Part of a small language model's weights: 25.8M parameters.
MLP neurons of a small language model. Each row is named by its layer, matrix (down: output weights) and neuron, and shows model dimensions 64-127. Each number is 128 + 24 x the weight over its row's rms, rounded and kept within 0 to 255. A neuron's up and down rows have the sign that makes its largest values positive.
A block is one neuron, or neurons of one layer that tend to fire together. Before each block is what it responds to, as a language model described it from the Wikipedia text at the highest values.

Description: Words ending a label or header in Wikipedia infoboxes, tables and section titles, usually before a colon, pipe or ==, e.g. Spouse, Built, statistics.
L7.down61 [132 133 115  83 201 107 149  91  90 154 128 135 142 129 105 116 109  97 118 142 165  76 121 115 127 145 104 167 134 147 139 109 159 163 112 122  45 106 115 108 155  95 143 126 103 116  98 140 160 107 113 130 145 149 164 116 151 125 135 144 119 140 142 116]
L7.down408 [140  89 113 143 152  96 121 131 112 140 116 164 133 127 123 140 135 122 121 118 148 108 119 126  93 144 135 158 119 155 110 140 101 170 144 120 109 109  89 127 102 148 139 118 153 159 150 141 140 129 101 155 154 102 106 128 166 142 124 135 135 106 166 127]
L7.down537 [146 130  99  90 136 125 130 113  95 149 132 142 106 152 149 137 119 141 114 120 156 132 139 152 155 133 115 160 166 101 178 137  92 122 175 120 112 139 121 120 135  99 125 134  73 119 123 141 157 144 146 122 135 164 121 148 128 109 122  88 101 109 182 130]
L7.down797 [136 151 129  82  96 130 132 129 104 124 102 132 112 112 110 139 133 107 109 131 148 138  79 121 168 112 108 148 149 124 127 140 127 103 153 107 172 126 105 138 108  97 124 156 161 156 144 101  95 112 132  84 122  85 143 155 139  73 111 140 149 116 114 119]

Description: Fires on the main verb, or its stem fragment, right after a subject in narrative prose, such as changed, failed, aim(ed), grew, returned.
L7.down151 [120 147 129 130 124 115 119 103 137 128 128 155 122 114 174 158 107 143 103 143 110 127 126 119 127 137 114 153 135 107 113 120  93 108 134 190 151 109 137 157 161 168 135 153 109 121 123  96 158 115 151 110 123 129 167 174  99 127 147 126 119 110 138 127]
L7.down196 [102 109 114 152 135 179  92 111  94 132 139 133 138 127 127  98 147 131 121 143 142 123 135 160 142  93 144 126 122  89 155 148 113 103 138 132 149 115 179 111  78 159 159 117 143  90 132 127 145 111 160 178 138 141 119 115 142 143 168  91 131 135  74 120]
L7.down207 [133  99 158 112 106 128 138 156 115  86 103 113  94 147 101 124 125  99  81 133 137 106 109 137 125 121 141 100 121 123 132 161 188 125  95 157 122 117 168 123 123 118 153 141 148  81 111 125  86 139 146 124 190 159 129  80 146 130 143 115 117 121 138 121]
L7.down518 [128 101 131 147 132 162 136 133 133  78 123 116 150  84 113 155 150 127 118 149 153 114 107 136 118 126 112 150 122 155 127 110  74 126 128 130 142 114 109 132 122 161 128 127 124 135 114 177 123  83 126 118 133 154 113  93 166 131 151 142 188 153 162 130]

Description: Possessive pronouns his, her, their, often opening a sentence in biographies ("Her parents", "In his senior year"), plus some mid-word fragments after a capital (Q-u-arter, Pyc-he-ss).
L3.down619 [135 153  82 118 121 123 110 107 138 128 116 111 141 159 110 101 126 138 112 170 110 100 155 156 126 124 122 159 156 115 123 162 127 147 130 110 138  93 101 121 111 160 145  84 116  93 117 101 154 147 141 139 108  74  98 139 165 152 137 118 134  88 131 132]

Description: Word-piece tokens inside transliterated or foreign proper names, mostly Chinese pinyin, as in Xiaojian, Huang, Cheng, Zhou, plus Zagreb, Xhosa.
L4.down109 [136 133 112 101 112  98 140  98 134 138 126 143 118 107  98  88 141 113 120 134 151  74 112 137 133 147 132 102 126 151 128 122 139 117 140 117 131 124 122 165 125 171  99 150 106 125 177 125 188 118  85 124 138 139 122  93 100 117 162 128 130 107 141 116]
L4.down233 [124 128 145 172  89  85 101 144  94 117 141 122 130 131 132 125 106 118 182 123 163 159  93 136 155 141 154 183 140 215 146 147 194 134 126 101  80 105 131 125 138 109 154 105  91 100 122 121 121 123 135 113 149 109 114 155 126 127 124 133 120 114 138 148]
L4.down424 [100 143 139 118 145 148 128 131 127 125 103 143 126 153  99 118 102 137 102  95 127 108 178 110 139 139 127  75 162 119 132 128  88 110 127 127 190 128  61 103  88 139 108 203 155 129 103 126  81 113 110  94  97 120 148  77  92 147 138 124 122 119 172 134]
L4.down601 [103 121 193 114 121 144 139 140 119 140  99 149 127 110 107 131 137 108 137  97 135 102 152 122 107 115 114 113 145  81 120 136  99  99 140 128 142 108 133 113 155  96 157 135 154 137 139 141 119  57 131 101 114 148 103 124 147 126 104 165 134  95 122 105]

Description: Short word pieces inside or closing a multi-token proper name or number, such as Earl-s-wood, Skerrit-t, Huysman-s, and the final digit of 1960.
L3.down412 [ 91  98 107 120 132 116 128  93  90 117 101 102 126  91 144  95 122 123 127 138 104 156 176 109 132 110 102 140 114 122 115 130 116 150  92 161 185 111 139 110 111 134 127 150 138 139  99 149 158  82 152 125 113 109 116 122 144 161  87 128  89 107  81 145]

Description: Short word-piece fragments in the middle of a word, just after its opening piece, strongest in explo(it) and expl(icit), also approx(im), stem(ming), Jen(kins).
L3.down469 [125  87 134 144 110 130 108 122  67 112 126 158 130 114 145 132 128 143 137 126 142  86 125 135 139 100 132 143 141 142 126 116 137 163 150 162 159 141 135 144 118 107 187 149 102  80  89 121 143 188 134 137 128 154 113 114 147 112 153  84 153  94 137 111]

Description: Possessive pronouns (his, her, their) after prepositions, often before album or EP in music articles; also inner pieces of hyphenated or split words (in-law, hip-hop).
L7.down224 [105 127 113 127 148 153 154  85  98 137 131 110 115  94 118 160 141 114 116 129 145 121 149 107 134  83 111 140 133 119 136 110 124 137 106 140 246 128 115 154 108 112 104 128 132  98 103 126 151 148 135 154 124  80 130 143 109 131 100 100 124 149 137 136]
L7.down308 [112 117  82 101 149 100 132 100 141 120 138  86 150 124 149 110 129 103 138 115 103 129 137 155 153  95  99 132 113 157 174 123 158 132 105 105  76 184 129 125 114 109 141 121 138 124 105 103 147 124 104 113 154 140 122  29 117 142  71 126 114 106  92 104]
L7.down696 [157 141 109 127 167 121  99 127 118 154 141 115 160 143 125 124  81 130 130 128 132 145 125  94 142 114 161 164 152 157 134 144 124 106 125 139 130 148  98 133 109 124  68 168 164 111 119 114 114 106 137 104 111 141 130 134 151 105 145 127 136 159 101 118]
L7.down938 [174 118 148  96 152 145 103 153 143 112 150 138 167 153 144  92 120 141 128 121  66  91 130 125 148  77 101 124 114 138 152  95 153  96 143  89 186 146  86 127 119 133 132 140 130 129 123  95  97 139 145 157 119 106  71 158 123 129 112 103 153 146 123 134]

Description: Word pieces inside German and other European names and titles in English text, such as ProS-ie-ben, Heeresgeschichtlic-hes, H-ö-ss, also goal-minute digits.
L7.down25 [107 108 129 115 149 111 116 141 134 165 138 147 111 129  89  97 145 142 176 106 109  94 166 127 162 144 114 154 129 138 118 105 156 165 143 132 143 102 104  93 142 161 102 104 150 144 158 113 171 131 156  90 115 119 115 130  81 125 113 112 136 129 133 134]
L7.down171 [154 118 128 189 137  82 141 143 108  89 103 113 164 133 124 122 166 143 163 162 117 120 168 133 137 128 112 156 108 137 125 119  72 133  79 135 191 102  95 117 143 102 136 119 138 115 122 133 164 148  91 115 118 109 127 128 101 109 165  92  98 123 114 109]
L7.down706 [120 127 138 144 125 174 110 146 144 118 105  89 135 104 150 149 106 133  78 145 128 137 168  72 158 169 107 165  92 136 131 119 135 113 102  84 117 114 102 167  93 179  97 114 147 163  94 136 152 173 108 134 109 149 163  97 148 112 125 144 189 152 114  66]
L7.down806 [150 164 117 115 183 138 134 157  90 140 122 145 157  95 169 125 130 131 121 114 100 121 110 141 133 177 156 162 131 102 114 129 164 117 119 132 198 135 168 138 148 132 109 125 128 117 138 106  95 139 130 154 165 146 140  94 120 140 139 125 147 131 103 116]

Description: Inner syllable pieces of romanized Chinese and Korean names and places (Gu-ang-xi, Be-ij-ing, Hye-ong-woo), other foreign name pieces (Z, h), and verb-following to/and/would.
L7.down283 [116 175 143  94 135 143 115 134 155 122 136 174 130 133  99 103 105  69 132 149 155 122 107 131 107 151 117 134  82 143 155 112 111 146 116 116 133 137  87 148 142 139 164 141 173 161 179 130 150 121  81 108 151 118 150 170  70 143 148 160 130 128 139 121]
L7.down544 [131 133 120 119 143 138 151  88 142 120 143 117  72 139 162 128  89  81 137 176 110 160 188 141 128 122 120 128 135 163  86 107 149 165 105 125  66 113 132 102 115  96 120 154 114 102 113  98 118 144 139 124 133  98 162  94 106 145  97 144 117 130 166 120]
L7.down549 [121 117 142 140  91 105 111 118 124 125 115 125 131  93 142 136 110 101 112 142 157 100  74 106 165 150 142 129 119 109 144 141 159 115 147 151  95 142 139 137 118 158  75  94  95 118 163 122 133 117 152 114 115 136 140 128 111 103 110 150 146 161 101 165]
L7.down616 [105 126 118 194 122 137 166  85 125 112 128 187 105 125 118 152 133 105 129 155 164 125 146 160 129 152 133 155 101 134 108 148  96 113 106 148 151 134 100 150 113 109 123  99 122 143 119 107 126 139 115 152 113 126 150 151 159 130 116  83 122 151 141 132]

Description: Short word pieces right after a capitalized first letter of foreign or unusual names, such as Xi, Xuân, Jeong, Wi(-Fi); also "years" after number words.
L3.down642 [ 94 158 134 127 145  78 138 149 133 138  88 173 108 111 124 136 110 159 162 135 158 105 136 111 121 111 106 149 130 106 126 136 150 121 131 143 178 158 116 114 109  88 110  92 138 155 145 114 126 144 156 134 104 147 142 119 134 124 124 148 107 140 144 105]

Description: Final token of a field name in bulleted infobox lists right before a colon, such as Platform-s, Starring, Species, Spouses, Status; also word pieces in table cells.
L4.down279 [ 99 137 137 136 163 123  92 133 147 129 108 123 106 131 130  98 163 185 165  76 185 146 138  86 170 155 119 112 142  94 103 132 173 124 116  95 107 123 137 147 161 122 112 113 142 128 173 138 119 120 131 147 164 119 126  92 146 145 108 108 134 149  98  88]
L4.down285 [122 153 164 143 148 114 143 162 129  79 121 130 127 162 159 128 105 163 161 117 162 160 125 126 140 156 134 143 158 123 153 163 129 135 181 157 100 116  91 146 183 101 126 162 146 139 131 118 134 175 168 138 140  82 122  89 123 118 166  83 113 152 100 128]
L4.down860 [ 94 130 125  97 124 120 110 108 154 154 144  99  90 144 116  92 162 139 151 110 126 133 148  96 140 117  77 133 106 144 111 175 123 143 133 132  23  91 135 149 113 118 128 126 133 142 121 155 147 108 136 135 142 166 122 138 132 117 154 121 104 112 113 135]
L4.down970 [133 178 115 137 127 131  72 168 130 162 149 116  89 112 118 104 125 119 132 155 140 171  91 144 170 106 107 130 106 133 138 145 114 138 124 146  91 113 129 126 127 112 144 117 116 152 155 126 129 130 124 166 106 145 145  95 150 132 114 154 104  97 129 170]

Description: Subword pieces inside a longer split word, most often "ul" as in Romanian -ul endings, curriculum, encapsulates; also word-initial Le/Se as in Leamington, Sealift.
L4.down415 [148 156 128 124 151 121 108 110 145 145 164  82 114 145 116 125 111  90 151 139 141 102 138 133 115  96  95 110 153 132 124 129  95 129 142 113 131 122 128 141 173 156 124 150 132 110  94 122 108 145 115  93 137 130 100 128 147 132 167 148 137 116 102 141]
L4.down678 [135 139 131 112 141 138 153  97 130 147 142 118 123 155 127 134  56 108  68 134 108 128 123 138 123 136 157 165  54 144 142 113 142 130 198 154 138 136 121 121 119 127 153 121 107 156 109  80 144 142 143 106 119 143 131 117 118 102 131 145 100 112 121 109]
L4.down871 [135 128 107 157 116  92 121 103 117 144 129 144  95 109 141 142 129 116 124 129 122 108 134 123 126  84  88  98 142 136 115 105 142 115 145  89 162 151 125 115 129 122 161 135 158  81 126 173 146 125 148 129 108 157  85 131  88 132 132 118  97 168 154 141]
L4.down945 [137 119 138 137 143  89 134  81 123 103 101 149 162 147  95  95 120  94 114 115 112 160 135 129 112 178 138 138 152 156  87 123 134 154 123 128 218 102 119 138 120 140 158 123  79 154 129 119 129 150 108 149 132 144 121 140 112 121 136 129 125 169 135 138]

Description: Apostrophes marking possession after a name or noun, as in Donne's, Wyatt's, the UK's, and more weakly possessive pronouns like his, their.
L4.down342 [134 101 110 170 158 143 129 141 160 107 127 149 135  98 149 145 129 174 145 143 117 126 141 120 125 157 106 129 120  97 130 126  81 134 163 170 137 102 133 120  99 134 123 119  95  94 107  69 155 160 121 127 151 128 123 120 161 114 172  97 133 164 129 155]
L4.down346 [132 133 148 146  92 110  82 199 164 135 102 114 123 122 154 131 141 141 105 131 127 100 136 107 145 157 149 146 151 176  99 164 139 156 172 139 210  97 153 112 144 126 113 109 103 125 114 107 121  74 118 126 171 117 108 146 135  87 130 135 118 113 137 145]
L4.down612 [138 143 159 140 108 135 165 168 192 156 108 124 120 130 152 126 139 140 113 105 125 150 114 120 123 109 112 135 135 155 131 151  74 164  85 161 149 150 111 132 119 155 128 137 165  71 113 146 149 156 120 136 145 118 129 151 124 167 126 159 130 162 157 206]
L4.down987 [139 128 115 149 102 120 117 181 125 156 146 114 135  94  81 156 113 105  99 129 119 127 153 106 156 111 157 158 141 157  92 114 114 137 153 154 207 134 125 121 128 127 112  94 151 173 139 102 133 142 139 138 118 132  87 124 117 151 119 108 128 129 109 111]

Description: Final token of a field label just before its colon in infobox-style lists (Order, Place of birth, Average depth); weaker on slashes, U.S. periods, Nationality.
L3.down267 [104 168 115 127 145 165 147 168 134 106 128 118 121 132 111 153 145 151 118 130 130 145 145 170 144 149 160 134 152  96 103 169 127 141 121 136  75 136 121 104 155  95  97 128 140 112 136 109  92 175 130 126  93 107 116  96 124 115 136 128  78 148 136 174]